config.yaml
num_hidden_layers: 8
hidden_size: 320
num_attention_heads: 5
num_key_value_heads: 1
head_dim: 64
intermediate_size: 1280
vocab_size: 4096
hidden_act: "gelu"
norm: "layernorm"
norm_place: "pre"
norm_eps: 1e-06
positions: "rope"
rope_theta: 10000.0
rope_fraction: 0.25
qk_norm: false
attn_scale: 0.125
bias: "all"
tie_word_embeddings: false
parallel_block: true
extras: ["capped logits"]
init: "uniform"
init_std_qkv: 0.0254
init_std_o: 0.00634
init_std_up: 0.0254
init_std_down: 0.00317
optimizer: "muon"
learning_rate: 0.00827
lr_mult_up: 1.18
beta1: 0.95
lr_head: 0.00689
max_grad_norm: 2.0
warmup_steps: 200
schedule: "wsd"
decay_fraction: 0.365
decay_shape: "linear"
final_lr_fraction: 0.1
batch_tokens: 65536
max_seq_len: 256
doc_mask: true
train_tokens: 589900000
max_steps: 9002
dataset: "wikipedia_en"
MLP neurons of a small language model. Each row is named by its layer, matrix (up: input weights) and neuron, and shows model dimensions 112-239. Each number is 128 + 32 x the weight over its row's rms, rounded and kept within 0 to 255. Numbers have three digits each.
After each neuron's rows, "fires on" lists the tokens most often at its 100 highest values on Wikipedia text that the model never trained on.

L4.up679:100094168091133128109141151189133144112116124077157206115109177134109171096173145158098113078091124115223149151163138194117095172161117125148116120091166118085135116137171133204116180095089083090121066123105200106127119137125121184107174142184120147145109121101081157053167155118119173124144164136156143092149139104129080133119085143100100086127107139167149089116128188150133200063143
fires on: "ap", "ot", "et", "od", "og", "oll"

L4.up106:119120136136103140112130104118074138147137140142165128116095139117143159159135096126145186132127118149168100108071135146116120159184176192101120158092151139069191091116193141085175139114129090159168134115102097105099149153159161080115189112135102127120133087117182106198134114081139138116242118125103208089157112166166096135091085135140129091120129125093153123119130164111109148089097
fires on: " for", " of", " and", "aring", "al"

L4.up597:148109059102072070141109131161115082106147180177102112130092167096083112233072137168137134118088174115138181107091138081155121189110094148090142081106161114076127145112165102128162132126094146201062102092148101195181165156102138135218123110151086072158046106157128182138186156143128181134058065099109168154155089090149120125116134091115148140099133130128062132119190113146151117077128
fires on: "y", "ent", "re", "en", "ens"

L4.up656:081120106109156168115176103121164138173091167080087128172084079135124101102197142168111132122132100162158145140076128132127171121060102099115081170171144156098060103140148102084057147189155124137116158122124157144130086146109044205131141106119112121150093099118150143137135067091108114138158126147162141130081140142150121117105178123170155090148056096144133164101115117112113174119103
fires on: " In", " The", " He", "s", "In"

L4.up504:145177156100182144148185137144098167173117080150095133180084118124133147071181092150105147154097115164156141148139147116068109151085088096153081120108118089103102080080170146156112135095157129086159106131169111127129130089077115171130138115157148136196153151149114146172094124108203065133152079132201115153155173135108095143163139063127160121187127180159159121115131125167156128090084
fires on: "-", "w", "st", "ow", "us"

L4.up1232:086160150103141130130075149130116142169094159146146077117153174107169089148092153174086118083139149128136180180148133049143133176139060096065120109102167203149103101182105104175106104117114088106111065131106182159125118149127146161153140181167167097158068131082166127088185111096123132145090129101127124146166089066141114089118142166200144085102124133136113077124172125099034090131166
fires on: "2", "l", "ol", "oll", "3", "r"

L4.up429:115143135113135193097142133120160146120088133126157121122085177151093094154150099085181108147163172138133123167122106143156112125178171079112094090136123098126162099103163093112101134125147147134111095098141167122073183113158104125139164181105126113146098071080127141163129122096107138117146163111151165192167157094165130104113097098086202116087163174151211150106099099156140112145040
fires on: "-", "r", "m", "if", "f", "b"

L4.up1067:134190155116195051154151101198055144092169051181142128175128132139129135083119163059107105137127188133080158122116145037153161178066103148154106106124113077087145154156108132118128137128194083110179114076124167110118100088097051106140194142150107151140106162119136086160098097106117117068141109131128127094150148098133083097090125121125137145157128192074100091060141139105092125144129
fires on: "ar", "t", "ot", "od", "ers"